{"n_kv_head": 5, "vocab_size": 887, "norm": "rmsnorm", "norm_place": "pre", "positions": "rope", "qk_norm": false, "tie_embeddings": false, "init_std_qkv": 0.0371, "init_std_o": 0.0, "weight_decay": 0.12, "lr_head": 0.00579, "warmup_steps": 200, "seq_len": 1024, "steps": 8350}
MLP neurons of a small language model. Each row is named by its layer, matrix (gate and up: input weights; down: output weights) and neuron, and shows model dimensions 16-143. Each number is 128 + 24 x the weight over its row's rms, rounded and kept within 0 to 255. Numbers have three digits each. A neuron's up and down rows have the sign that makes its largest values positive.
After each neuron's rows, "fires before" lists the tokens most often just after its 100 highest values on Wikipedia text that the model never trained on; "fires on" lists the tokens most often at its 100 highest values on Wikipedia text that the model never trained on. A number after a token or word is its count.

L11.gate143:149153131128135122141128122118113113117121108083119111163149114097133100140107102127076147106152150158144104096160125145149085131123149163168116171111154148110141063081133104115116115124197107133096126151116125152092117112143166152122159167125128133146111135149113119148098145124102124079108112128134113127117095150094149126132152121163134087113118128107118133190127126146141162172114
L11.up143:122111177112160166143149078148138110180159117089131137098129124107162152153100164145126123092159144132136117114153094122117126115125137134177167121098160125112108108131167084107134158105185123121155141100114128151122174139125148111126121125147105140101133120113137180149140091133121083135121145137111130122118102093120133125134132160128144135104089086141143138172146192108106139142092
L11.down143:096148134139113176087101132130124168151177143091156133127115111102068153120154151122157132117133102127097138147116129145101096113127117092131134122102148142183134093119158138135159127127155118137127164154135157082111109096131112168081151126157109111099126139126130144144129100185152106109152134120093113152102116139115084165102118115140142120159109119129121188089162159108131158096140
fires before: "ap" 22, "her" 15, "hy" 14, " the" 6, "out" 4
fires on: "r" 21, "ot" 19, "ap" 14, "rough" 11, " r" 7

L4.gate437:146139160177086131159115112147107108151170142115137071119140129121086104119163097148131092134135168111126147105129070148125129129082149122111129152118137144115109184151127131137131147099165140108158118156139145125152132113102163095148113124155141138086092071158115124130130196109117135141125159075115121144153118101143138153145092178128173132128178113131139110115164116125134105109129
L4.up437:170104114154141165134090128166105105100123170146096099158134084164111131125149119123107135139137169151152139115155113115080138123096154145138139137142125096135129140117121161183133134103165131147154144122151154122151110133073141103133079083137107123131139119092148119202115170166141176138127154102100135139117119106129132138119130135086120084128137150182135114108159134153149129115152
L4.down437:131125104091138116074141112112192114165152100127105170114143102149106151138097147124141126123126098124136138120128178137134108165113134123148133150140133110106120101120146191113125104119139160109155098164130122122118101149120108130119143141135127125133103133134148130094121124152077108097161107127203142146131129145152168108132117115083076158085137183098107131149128106131086151154121
fires before: "ow" 32, "in" 7, "ab" 6, " of" 6, "if" 5
fires on: "oll" 62, "ident" 30, "Q" 7

L6.gate137:144143160120100105136159150158136107155123143153096119128105151141144122110144109151155146086160061141147161111152143124119134088130103122168080109116095158140128172169121130110134094149124138122122120096153118127144102154119127159115118140140142072102130176172130140124137133127114102153122138116128075113145092107145104079105135103128069098125108146143169103167152153128097152112090
L6.up137:144095174117141157155149167138170094115147100115076156174112098103134156141143123146136123123112111132134134120131124084119130115142096128139142122116154118145133152130190150139130091161150150149137138101136099129136160154095118155130100133091108116109152113090145118119118184153102120099123139109157116101100085089100114123166162125097112096109110127174152084148134102147145116164138
L6.down137:130110166122097138116115059120146090097137129105097159128129115149139100158092159114120094092130140135108113113113134118116124071117143128122166126120150149069112112086121161113092089134138118134184110158105102121181137152134152110123121162122139118102088114110138182110104174126148153113142121141143148095137150107104101145102121127171125117114132156158119128153124160099120153141162
fires before: "ord" 25, "ies" 10, "ial" 8, "ember" 7, "ent" 6, "ific" 6
fires on: "ec" 56, " rec" 31, " Dec" 10

L11.gate291:145135119164115106084137128172106107119098096095139142142145152136088092108145107207154116103110084094154105142151138113121091160176133138135136087141128127102130117132101126145150143110155145101127152087141146111116158122111129132094114109133116112116170138103170160108147086104143136112127142091125099152116113103143164111168145085085124164130087123137119142132111081142110116058142
L11.up291:103150130110137148146113159149124076101121111159142164125114103133128100176131160166110112141097155134115103146126098135104143115124110125167102165082101107149184106119141156149138115138147121148128105152140135088162161173122132165166103131168094175120159148146121135131069104123122142134165113085091179134124118115163164124155123143109083120122114131164155134131142081149141146102099
L11.down291:112133130109116110133148127128116155099129148165122120138140144085158126125166127147133120111144120142124097137100114116073145146119140141150133117172153145123109106122186180143151137119177187141146125099111129099106151129097118103150141107145114177159136127152162109123115120103151139123145114045136129147132135123139169152149141126081118171107108122143153093132123109118159101172101
fires before: "==" 28, "The" 15, "===" 11, "In" 7
fires on: ".\n\n" 80, "==\n" 4, "\n\n" 4

L4.gate15:131106141136144131143113091125109132149119160115178064163089122115135115123114158141119144108071088145150107121108129106096093128108124135126117110109084135118135136138114139102123132145094151077105150180119122098132109143141122111099184124079093136121083143118144106117149108125143161114118131152181163117097158137103123139106145127143159107115101128131149127113089124094120118134137
L4.up15:154153114120115126131089118130123132161103124124198156169124112114135111116134124082128085108151103095136118120115167097138100102099143141111125169121135115129153094105104124130141170145170170098161102124132137119093131137128106132108124120138108107145117103144146123115138126121164129132135196102152160135130113134153050113138113138150165150154099140147123145140172132092121137156158
L4.down15:214124141161139086082128121113123156128098168175138108173103119148126147126094153101152150115135107147158108177164137130125163093094153123141139135158114154150115109132143148143166135099117144132131143132127097104143115109164113165135162126085108162130105102158150154108064132118149110137159132130131153142142150094146109145128129131117121130186107133108123101123155103119092116145160
fires before: "-" 37, "|" 10, "ow" 5
fires on: " all" 39, "\n" 37, " |\n" 9, " time" 6, " us" 4

L3.gate91:128180127132065107072099129164121112142130130186147127118133116137129151076132133167132137113139126091164085132125119128138120124127142114096123177107160181125117121115134112126132153143117126152146129134075133131123110166097127117105153171160121134117102134110131129112124130141164147150134119138122108119094167150134125135146148085147083144123154098112156108111171121093127168103097
L3.up91:153107113141122105111132108102160140111132164131117120172135111123155123151186120136146169092148137127137138077105086065125091147129131163126139139115118107115095086102122134078141104153152118131099119130188160130084144136090130118133118155106120123144121142076145162131133103089148101141151134160159131110135146086125127144102134102112086159145156152110132077118114088135160159111150
L3.down91:122129096132079155118103135140104128105175112110158138160136076145130129167146132157145178103167113157171143132124107111120109166115133129173098129148128121167141125113167113140124144119077132137158120149139119114135099139118127133125190131107100141085140144126163140135134096119135146130096162146101126179142137107118103135092159109130096167121160111148109145077095155089155183126105
fires before: "|" 67, " |" 4, "l" 4
fires on: " |\n" 72, "°" 12, "rans" 8, " —" 4

L2.gate296:116159125117092144098161130137164134106155135130142135145172145064159121115115136137115148093140178100153092149112103131176158141144149071113083111135161164100102133122155116175140114156124140148123161126157141128093142108114167133092120139137142124100143108162109126145095089108101138097099147151103097158121166080129151157142142130137105172196117128156129141139151137114121165090096
L2.up296:132124159130123145115131138107114150100131137170135128131164127099148110156131162121094153125108160139123127170100117136143148188101146095153117133116163107126096121150130136123093117127149143135104191186162167155123085121095182123136121153189114156130088086129102157174112102109124129125128087171109083147136177133135160107132139124105074135147133126146129153117110147124160135121145
L2.down296:104152134121139172156140169147121115140141158096120143132133134139144157136128136141145147116125106109108123118128102150112128114154151160102120120169071155202139133113121133144136098146061145125136147149144175135133081119078111122150123146095138092137160147122108152180132136114145118099115133142115131135156147161095114108136144083092126178112180122098152118126142209141123140141141
fires before: "-" 60, " –" 7, " and" 6, " |" 6, " " 4
fires on: ")\n" 67, ")" 25, ")," 7

L5.gate370:098095134124149117117097113173139162140139149162135107126114121107122128113122131150161092113109125145111126106175113122142070164143082162141095097104106107107116094120092104114163138149143153146127110128122109107145128136141165170137157099107135138161123092108106107093142190148115202109142104103152127100136140163118129146133097134107107122134153129142179112123131145120139173146144
L5.up370:139172098136134128152087135107123165145124124107155101125110092106175120111155130109134115140142140119138099100174164154096165149180095091144134089097149119093156130163124148146138181104157104103133118127101093130125129107125157125144119144151141123112108099170077148112141124155169101144091154087140100120081155133097135125136134118134117154130114163130157144076105149123063142137107
L5.down370:155101137100111140104101119106116152090108116132142101138110127114145105103150132151155144144163151154152140098156101100108145170148165148095127090147148152171107153138121124141097151095125104126123145122118122154116138099119122090132147129106161104087127076132133153142119092075193150161135149122183138146135147122125088129120161127077164153109111116128170132120151123125086169149125
fires before: "ition" 13, "s" 13, "ed" 13, "er" 7, " An" 4
fires on: "os" 78, "ent" 11

L6.gate298:170093159128139152130117158146188143112125133142130127156132138172125114112091139120110133095123108152135108130129141139149118121190077096173129124118129185123158157169091124112148134172132106129130115140140140112142151110140143130141126138125086142134113129107179107112112120114161150071165118142151118070145119124161082099138106119092108131108121116137105141138106125187150076131167
L6.up298:171105115161102134138158125108132147098132166100108100114118158172145142141121129100104120130118113122156092155162121110157109083133138096168175132115162174144131169122140102173124135119147134130119119158164153102106134120155174125088144116138118109139108124127198108141142168134180167107145114116135140114133135146191103091144099109128125099121099109122112118109110135160151100135124
L6.down298:137140115161147088158172134124130116119133156139095134130136135149134144134115111146096117110151104166120144159133114114150124084132090053120143118118146131114129150149119088135160106113120090135124129163148154071139101150135167120167153083156118108128137113117131129130128155157163112111166102065147123125131123136160121093130104138091118122118130100163134134166118110120126087142110
fires before: "ed" 14, "iam" 11, "ing" 7, "er" 6, "es" 6, "ial" 6
fires on: "anc" 29, "ann" 21, "ll" 10, "arl" 10, "c" 10, "enc" 8

L11.gate6:124151165147129138160103086142120153129096124133158122132135150079126080130119103069152088126117120127115123099121097161117113136129092124139088130150076141146142138147158130121159122165161141117122122105090157123097127124134146122118089115154153136155145161115110095126121132149150141103159102135136118073098123165093121153095166118158175098118157108142136120105175114141154099136090
L11.up6:173136177133168148131131091123091153172152106147111102141129124117134127114122146151127123070147141127132116110132091144116121130139129144124114136142158137156132157159128124108110148159103127106146088151133128119151076097134134155172145163117158078156118131127168140146149158123102097113104128170125148166158133103127105152129160081133133114114161085098134086128105142129169160137091
L11.down6:119120126111141146079118139156114089138129155135131146137114159101160100163160135157115172121163128189120145140091118180145140127105111164153131128160138171139095143106138109113091157095180127114107104147112161087139079097082117128137132170181125092127134126133112149139128142112103104131119089129120139160129131093136104120123158119123121132090161121148102155132140183152143173127126
fires before: "\n" 18, "rit" 10, "hy" 9, "ap" 8, "m" 5, "ack" 4
fires on: "er" 20, "|" 18, "r" 17, "ap" 9, "-" 6

L11.gate215:140135129167113099141114153145175125107123124105122159127155191078106140088143124156129143119119151119110094112136159108097123136090116131111158101119102113133146151110125125126148123118152195131098127137116135085129124118110118138166111111152097130157121118125122140156107139114177133143132123101105061076113152133127065146185140104157177126112136139135137137116087118121128112132172
L11.up215:085111156097161097088168142110144129119118119123112158095078122114110138165128135146104146112123122133129136137104143119130150094125105131151115118104112087130179102117124212167114163125125096123128120098145117136120115154117147153142188112128143120177097109103088135140153069109145124099156132097111124123103091109109141159127138118125132132123126158090142136137135163079083110108107
L11.down215:114117083133066165133121148136112135117131135103142145065105109122130080128099140124123104107159076150129161147136090103105133152136117122128133107152125110169137135130131154163116088178134125135140126083124140143121160136101102137106118115122099129137125135084145130141124118140123168127134162134136087119079160084094103134120146113094126123181093131114107137145169153182135115131094
fires before: "i" 16, "t" 12, "am" 10, "v" 8, "ut" 6, "ts" 6
fires on: "ol" 21, "er" 15, "oc" 15, "l" 9, "um" 8

L11.gate117:115111122154146134120112113150107108125142102124128146150103171095162096144130138116086156105134153129163108130116104110141136125126141118141155105116100098108103103091142131169119111153126165118123106130119101208143116184158127141110140149120120163113130164152146149169136157112114111135113110089143122128128112134133086135140155127185157118097133107142170117148143101155076123139108
L11.up117:105110142195137111153158175127106117146161093131105153108106154092137114097164154129131121136092085133144125126129190115113153115122115071151125152135147115112142144147146150127084097143117130097093164108094095143138126147108120127134109152112134160148145153148109140125099111157144150115083183135124121107131126097142114131115128115142116120101162129164171149130133104117096104151182
L11.down117:149171148154142153137150125109077105092103114114144135170118127136123107112087119110104136157146079102118152106147128110138129162163118171139126160125162127134152153157115136100113136097124132128164105068158123117121098102132142146136101148109172126110094153126096118142134141148111148135107145176066121128089130161139108155114111129119114095165144134125107142156134106132119119159194
fires before: "ed" 20, "s" 12, "ts" 9, "ing" 8, "es" 7, "ance" 6
fires on: "ear" 15, "ul" 13, "u" 10, "ain" 8, "ist" 7

L2.gate370:137161124174151068103131091121175121128117145107149138153130128158154122112156088130153114131123130155108102145127097155119174119141137113130129134140142206119119068137143123111103127122146138163099186133128110138090149098089127095134146112120141120144135156193123141131095109103142145124086119157142162134142145125126109123128122088149097108121144180112157130149118155168115138104160
L2.up370:163190163124130099128139135136125126181178096135109166105134122099149100138148074117175133141160145149149130097157113123142121112150143181157124130138149121112116158131126162160110091158165113140114143147154182148082137145136145155151133120174135134155124124157129101123137113123111143076177104121137125141156142139165107123143141138125093120152144166126106127110117163111146148132150
L2.down370:138074142134081106131152110143152075121134128086111140155126130135152121104147127164115133163123102108121139121136141145124144131114182156150098112133115119154128135143148119141110120136125142157147119103107162099144120110142155119123113134126121118132184100151134089114081138145106155167150140152098131123194118092111167122136149139063123136109132166144179137142143107182152112134166
fires before: "es" 13, "y" 12, "il" 11, "ild" 10, "ed" 5, "ec" 4
fires on: "enc" 42, " bu" 23, "ton" 12, " Sp" 6, " was" 6

L5.gate415:125110128118122149133140152158115129140129131128132160133111139172165127131146106086148125103132109142149074109122134132135112187091087143143134054140137143083161107146106143110163131141109128097131160125127109109137077122170113146099155152149132112130126122136114113150110135157141117146120147141158096136122155077095097124147141111077154112148099134134176156129172192125134073095145
L5.up415:158114140110145158150131106093113119125177126140117148132134145168156091140139075138151150123119117138135139115187114149138126164083128108108173134157120158089133125129114137116126166116135107106180119131158096082099130127132108140099102139169123149146141110139125144125101169120148145129157131107099110112142104084118090118139125150105100077105136119137101136160144146136148091055152
L5.down415:153134129126103122160135126152167133119098095117167132111096135186157121121156134112154147152122156151138117157101111093138183105101148101105145075130120136096134137127139119125114117101094117113180139172118130117158150123119167141132104112151159090129126111123165104114108104149124082125153089153151117140128124057094088118099142141145115099083136127138105127146138146100125133122118
fires before: "ord" 33, "ent" 9, "og" 7, "ur" 6, " |" 6, "ip" 4
fires on: " rec" 51, "ec" 21, "cc" 8, "e" 7, "ult" 6, "c" 5

L5.gate109:124092132180079130135127112136110133115115169141129153126133095103127173119160137115110077130161105119117111141102109112196118116112140131110114131107137090109143157135130130124109106136126159143092143110151190155159160115145091132117122164163115123097112125106146091146147112153151164125153116144107138074133067088105142150122110143107108142126163115147123130152140095135119110166113
L5.up109:073099096165120131154127147102113137147125123165109148144171090137157146102127151114152155138108173161119124123161148125126168136121129145169113138167123162143108150159114105137158126122104114105145151092091125165109088130169087161118133139107133122116122089121098117102153139148146113083158115138109154176097162141115106156108136114107100133141177175179123151134109101161124136126118
L5.down109:168128108107124135127126120130123082165163120147100113061121103120160117144120136113124099128140177158121132091145098136125133112131121144133171114085125135092101127154132111085085097120163146121107125128131138159165148119113120093112114151119097169123112115152136109116139114124135135094122120116158073120104163162186135162099125170121155154115150169124132130104151120134161147115109
fires before: "h" 14, "ed" 10, "e" 10, "s" 9, "er" 7, "form" 6
fires on: "ot" 33, "os" 23, "our" 9, "at" 9, "y" 8

L3.gate18:129115148117121119111111118101126134145114145093091129093164117186116158108189131154164136142155162083088141139118137153118151133112128122096133150125148112112127139169086158090144144121115109149092137148163141159169093140104126124105111169123129125095084101120178125146122143156131143139114161132139128194119104104113101132075128113171104131157140085147167123124102140132141131138071
L3.up18:103103110126106129104138112095097122158114123145126129093102102132150160098151130140138089121142114159156114105127125141148052084181111118096090093137175103124122154164154132128138107143102123174122112173130127140148144150124139169148108103147150119130130134113172135140133085106103135141105133174115143123134129167145111090096151151126121116087088149093111143138083165153129156134154
L3.down18:089138155103115125123109130109125116122137160080131152166094128094145154113153124159132136154148113167118116094119119162129154155091137125155135127100117099109102178148137141137097130121201116140138108084110129128091157128110119138135148137150121132114142123143184132125099113083119102139100106133124152133125100119098086122153144161138115144112138105092116113192198119109087113126117
fires before: "ub" 19, "os" 10, "ass" 9, "a" 9, "{" 9
fires on: " cl" 50, " Cl" 29, "^" 9, "19" 5, "mer" 4

L2.gate281:136091150145128102145128119118135124121109135115129118122107096111165132164105128136120137154102131156173119130139095126141139111164115116122160115146100143069100099138139126147136120155125122157076076132196118142163143093137109167121104131097113109135122119087098077128144133109102084175151162132122107156121119122154146117151117132128177072110144079136125114164120148130093105126155
L2.up281:132091084122163147089133121079196145101135137130111131162116145112161122075126131088153143149112106153153120086087128129091116155151129114152123158122141151149120103123113113105148135172122097110107142112105152106163130157137143127112158127111109130136157166134133129136138139138151140175083090129111144136113129139085109135124179094117119164142102167140111153170145096150092119113127
L2.down281:100092131137126140123049108159132126110128120129120111118164101102150143107155105102120170114130149128118090141112116115163104102155162129117135095118131141102103111133102124076158186153146095097110142090163134140182099150113173156116117130108141116139096154115135151151148111093132140134091124139133131143092119132123184142142104124176084126110141115106100129179093138166108111110117
fires before: "ce" 13, "k" 10, "c" 10, "g" 9, "t" 7, "al" 4
fires on: " Fran" 32, "ber" 31, "=" 9, "duc" 7, "ran" 6, "ric" 5

L6.gate414:126133126118149170150145138129153155134099127125059090061122102128161146126114111155123136129144119130123096145112117094112152103130135141190121122127131158138108152124102117134134110124105114147089082127206119156107126133143117129138171108127102141116129114163140156139104101104138124144103165143135103161126110148129137108145169085146118154157105135147101128126167177142138110155139
L6.up414:150115107132128123119135081109158140123085132127141124122160128082121110103136119146123086135127134107155104156095163126164164131124152156125093093137068141149114125107106084132112133133095145150169139122194110104116122155152127120121124107137116129083127159095130130118123109117149108159166126142115137124153172115147167151126154155127147175166174091072082144147130120088102162147139
L6.down414:107136095162107131121113114111153139119122090144136095132087137099167134156124115108147085149117118154146127102118137118112178166105115147166119144191085125120130161113098133166151111110166094143116118128116138150099133120153131131118119145139111101077141127131123154154169103121165093120086131150120152125093136118115089118174123114143165098145130150107122110100166071137156189095116
fires before: "d" 15, "e" 14, "ed" 10, "ad" 8, "l" 8, "at" 5
fires on: "ir" 54, "ow" 18, "re" 17, "se" 4

L11.gate135:154133103177156123119157129123118143101123167139101114106124092142138092123164120125119128142163122131147123149115109091119154117128148105119166100123128147144097142127159114143075148135125157121140111139100153145125203094133154119117123164115144184140145101112102150184163143136137075152133122096129123089107148103161097134101162117117099108110132096108099115135079143106086105100155
L11.up135:100076123188116149136137142118116115140127131127157170120132143137115131143162109130086143143112101140137132133118162126120139131110151153140108102059170131104169129140123130114135149130107122129100161121178134117131123120110158148158171109128145174141124147136124094122138132121095115111142115120123144110181084107179126133125136114150126150135136148120122091074121125158169098156109
L11.down135:113073127124092137136121168133145130154110131108112155106184117095136076129104103146145098148137098161130122065127145139124143091155121161103130112138090116144140159106185121075110094139114128140128151147126088100153165162110116161097136122086129133150164109124121102116128138127149111112080109159108116142109160103173147150165104154135134117109181156145145147109149099118121138151153
fires before: "ts" 24, "man" 9, "ect" 6, "ol" 6, "ut" 5, "st" 4
fires on: "ul" 11, "or" 10, "it" 9, "igh" 8, "ug" 7, "ol" 7

L4.gate383:160143140117082116101135105107115154127138133142139101141089098155177121139114168159131126126134135117119106133124091129115174115155116077104141128078147148161121119158153145113133176156123126132090132155075132126120160148085122106104100123144137078133103132112165146125105117133134132120132103172085114098102155168130165114084074126129142134161143111116118140176160138134141097095140
L4.up383:086141131136116087135118164098132083114146122163137125177116168150154129118118180167129128088103149085122117096127152091168106135106154151157137123093125115119148158124126096124137181115063112089108139130152118128111163132100081134138164153102119132164111123102151130174134140098119133098099112132158134074135150135146095083146147143155106123150099146136152146132127118135082106120100
L4.down383:162157132137122121095149122129071145139142105105115112123137126155144108146099146157179138096105145147149130167126153145148102166145152169164135105162140143113131157080109123102179164124114129104139149119115111153209100154102102112138140141095098113120138150077139144157118117114192145139092132134111137116173131120126140151099184144113144082152138134152143105139155098152141156116167
fires before: "-" 68
fires on: "\n" 62, "T" 10, ")\n" 8, "ul" 8, "or" 4

L4.gate229:132135135138130112130145092127166130127106173136115170143144157148102153153144157164113106095114098134111099148138148135142105137122134137116114156102112129138154106091128164120130172152162148110170079160167149118145134124126131113102168092075130102129133098166159130147106144090159138081111128128150157108144134076125098151159130132143099148189101094080129129101155118108153148157114
L4.up229:132130120159143149116133113122178109135120140125083135123126162134128151163128120136091116114101128132139091117148144108113115129124129121110103140062146121114136114119119109090157175163129144111161072105154132124162113120164109131124133088061099100134122120166166094128132145124133154128134110148172138105129091085129129112110149133142126158186107147111164153132183172099119152124095
L4.down229:145135124132137106154136130102147106112166138135094122147126151152165130120128121159116126142089139130172113112139127125136132154107128143120093124080119139135145098109142104119157130116144160078174076136156096098108093139126150163112145069089080111148127135186173135151111179136122127119112130142129144111153131119084156152098150134184088108149102126130136114097177149086135159155143
fires before: "ag" 17, "e" 12, "g" 10, "ust" 9, "v" 7, "ad" 7
fires on: " Le" 64, " le" 15, " Aug" 9, " Gr" 6

L4.gate378:148125160101129131147139133114146161149133154122095140150101090120144110148128134171124149078146093127171091101079126173140128162122175124130123089092120138119167117146085140121116148162133125114119165144097130058115118116137127160150158140114105162131113166110155132102090121121145120121122144129100124107136108139154061157114146056139106156179138160129146123117145105154112128149149
L4.up378:096105150149145127160067130136105131102121160143147155131090104124117134108133169134148128073141140125149094114103115183124119150122105110085158133101088141153153121147124130166146153102132092074151116100131143073177071156132104154104162142082114166080122124116133130125123133131137100128152135173130112146131114143116123130147121106114146110162083120137163135119132139092101111117112
L4.down378:102155132130088138107122100089121154171139150118103131128130098108105191108150105176165165123117103105127095108065141155137138145120115103158176121111129130164107131150124100140122116116167121110142138129136141111156151135151107180149141163145107130112112138106145114121157139132144096156186132145157107106156119092116083144144119091142109147153126180122116132145098107130127161126142
fires before: "y" 18, "-" 17, "c" 12, "ment" 9, "ist" 5, "ign" 4
fires on: "olog" 28, " des" 18, "overn" 11, "ook" 11, "\n" 8, ")\n" 5

L11.gate309:111139114113098146114108104089134100157122145154152160128162136158124125095150141149144136098082205155117119142094121185115110097147134168127106116157128129133123129125136128105133113111118131136159098125097134118117167138158131147100136132133119115103138127134175133145126128139124128106145134147135128097125093131100074053094114071116119140102123169110153129145129141117160090138139
L11.up309:091135127101137138112111146170115144086100131142100170133138136164140096124096108132174137147110110107069142148156110128155158145117135143151107155149152121118088116143120114176118136121176095106121120098133106155074090089131154138142145120134119114142154143125113091152097124173156127110111106133139103115158151150152062108118123106172128129147142095164169134084155080146119126132120
L11.down309:111105108143156114146110088115085099134101145140160119114111098140128136132157149158105120124129161136191122153115137138144087116138138120139140136077134137128095100107158085124133124113118135148124155174139113153138113093111176170120132119188118120150135144155115089122127146116154117139131136150079133112109129148137086119063106076097137095139133134131100155103178135157124102198122
fires before: "ed" 17, "il" 14, "rib" 11, "es" 8, "ing" 6, "ib" 6
fires on: "c" 49, "ons" 6, "ss" 5, "le" 5, "is" 5, "anc" 5

L4.gate164:120115075143143140110178154148141106112128119156151140148136147132116105140147083140122154146179114172145107157106132083157119154131132100169144164132114117159172112105105125100130151178144140177121121090154171124087176134109115099177099117120168135135129136115087156102129095123117111147137081101090142140155124106114114133137118102111098133096097144094152143115149150122172133145130
L4.up164:128072157079162143131090140134092165085123166094137170117137106149136147129134139129166094108112137141109100109104158150180083158149151141137165115138136128123161105112082112154149115135126135136130085111150130122119125150132150141121124140127091116149127110120129117096088127141157122152165110111141126092111121137148108097162130138064119139130090104144147127138118109119150127139104
L4.down164:126128186132098090104086127136138149100146169101142132144122114133151132149107159161125152114087150092162125135107158137134106141117125120145140119075118158113107151147071139142185113073143159144155142150126107119152099163166180118115117107144072102104116169128130142161101130123151114154111108134113131107112121145198140108143119139120105111124117097128113119139113141125103126126143
fires before: "The" 14, "===" 13, "In" 10, "==" 8, "-" 8, "|" 5
fires on: "==\n\n" 46, "\n\n" 24, "===\n\n" 9, ".\n\n" 9, "===\n" 6

L2.gate122:100157121145142123137148088124073153158111096140123097129143137140134083121127164132090092113132093068118103152110114147137119104132117101124096113132113141141126178142085136125106137091133132070091170149109088086121130161097096126079148133126111117104146150118153179132107155176150131145136096114109136126130167133137155110132146143145141121161145153097119111145166124118097111140154
L2.up122:101152099102112094153119129099119109154075090146161118141096112146116108130160124142123106122144120146130112156154080117107119116128157095094124146115159131076114158149139112162113154135145138101136090098094107101177134100113130140062150131117146116144113090142110148104071136147170134134161105109113134070136154144184158119138137141126126124175120143079156112154128158116149127121134
L2.down122:103117124095089109153128125134128178149159165108118142163131133102121161118120124157129132149133155139131092144119103120165160144160146112126159144131103109107167160107164096145135123141153154105103158146136123119143119097146147145113158130120086114152117137157156138160116147148149115092117079087134159121173119130136173140094137162171098087143165125148123108116076135127100114137158
fires before: "-" 52, "|" 12
fires on: ".\n" 38, ")\n" 20, " two" 18, " |\n" 10, " been" 8

L5.gate310:138090155187164135158139096139106091100088119160093136124150108130114128098139158137146135097112120136161188128123132128102147156160140096124112152133141174095111179100156087158145118113150107161137101101099117107106138121145114121125148116108098117153077154164110136139119149146144114114104146120093141150142106112125167155119135164112125134099131158157120106172092143135146120090119
L5.up310:160088094159150141115122149092144052123128095171121188175110170143088093171123124149142116098120136134142112142136085124150110133159107132100108131174111134113174176126140098119118119138138089106142102098116140134145133124162152129125156139111122125161111136154079126121117128152105142133092183115135126135131108124114084143148129140080149102073146094155109130144110102150155135128125
L5.down310:093180133130161109167132158107126134139109169150163085073130086147135132103131114157119099168114159119094107125095122136137125060100192145092122133087128117140134075139120118117148149143128097148121146145123139127133115112116172128136140107142142187109141137116126141108129137096149097117125098139148133166153121151169157134097172120116139137137126142150122063144140151111117140132093
fires before: "k" 16, "ce" 14, "an" 11, "c" 10, "e" 5
fires on: " Fran" 29, "ran" 21, "pe" 16, "ix" 8, "uc" 5, "p" 4

L11.gate29:154135139164113113120093081120147097094062147162147141143134147126148120153149105124145142100081157086093144113106151142112139130133101127142120142130139147087132157151160130131088138107157129091117152128119128094119121128110125160116145132136120142127099124185146096088128186136122100127122124133063130155107130164121113152108171163081073118113138139163125132140127139161125080149106
L11.up29:104136140136057129119113109122079107130086156103136163120123092132163118109148116128132132125155123149101142153111120119087101143160147122116090107159109172169125094125084116112150099134124107169099102109078143146112104125100148127120154116112107079116121110136117096102109127081116126142121111095121153106173138109092135160144167110130094096134147141132084080125111145156103149142111
L11.down29:131117125128083139102068125149107105146117143125114111129141104172101135139140113139173128140157110100133125135137181136098168106117145122184129149109099197104122152116129140147097145105143103155063147122094172108136115095094103132136162131136115132141133141144101092122132090137104148131104137163080108088163139151136142116122167129153121086147143109143135116121104171176109150112183
fires before: "e" 23, "ist" 11, "es" 10, "ing" 8, "ed" 7, "y" 4
fires on: "ap" 14, "m" 14, "or" 13, "ec" 8, "is" 8, "en" 4

L10.gate237:173136147148145142170160106102149121141137172120148079149145134091111120126135133150113123118115111120167166137108153144144107102110131163146150150119097140093103168153092126160110135142092115136150143110146149150169121136119134087133103102133144150125137130124185085102157160146163175154135122100120107126098146104120147128146140174135097119124141123086119101146070129120139119133102
L10.up237:103124140127143065141110137149159121093124110110131182118125121122157111123139111131102140124098102103089151130091158140138123139117136159116114156141109141156105134119078105090133115161197158140112112110108163135168131152148142146116144125150094123114147105117167108091115123144107101181123119101145123117087130144154155130154061140142143077123107087155168134110072100126131116151098
L10.down237:116151114139126102094133139150127134143102159121147135152104149102090120075125144127144133141113132101127110174107155114167142067109128125139161154105133120145116139156113140174110137125161140128129164139097134155123148125135122131092162109120140128092137137135124144085142122128109114142100136135111076132164091133145166122109127179104132120138171186162134160145089128138064100148074
fires before: " The" 16, " He" 13, " " 11, " In" 11, " It" 10, " S" 4
fires on: "." 93, "ing" 5

L11.gate233:160158098134114103113150131156141114136076112117153132124090177088135109092144106153179147127094088145140109135088151128134115124110142167099111146090163144124139107167125152148091143122132116159130100129127067112172115159146105158110152127152099140145139124133121136159096174114097139123146141102097128131111179102147172107110165164122134105110120122134152134139136093117114099111116
L11.up233:152114110185107096157144111162080135121112153142130144129130146137115087100132128157144098096113112098121158154141165143140110135152130174138137146129145140146102155111109139143122158106134156152152175122081105119140137124115105156110135083178105125122150143116163118118114157151123152129140113133079159134132122113141135143125143165108125132134110162122165119164105092149126101131120
L11.down233:061152104134102121142175137151117108068106139119152168112151148143153118111147111135177103105153073126116129170126133152142097101105126122132131147112102092117109139153108123145160153159144158108156155119145110119150156147119160165146183129187156149120149154108141141118114144131143174123144097097077124157083107117147150154132138116096109151135148151134153130133138155132123132147118
fires before: "==" 32, "The" 16, "===" 10, "=" 6
fires on: ".\n\n" 87, "\n\n" 7, ")\n\n" 4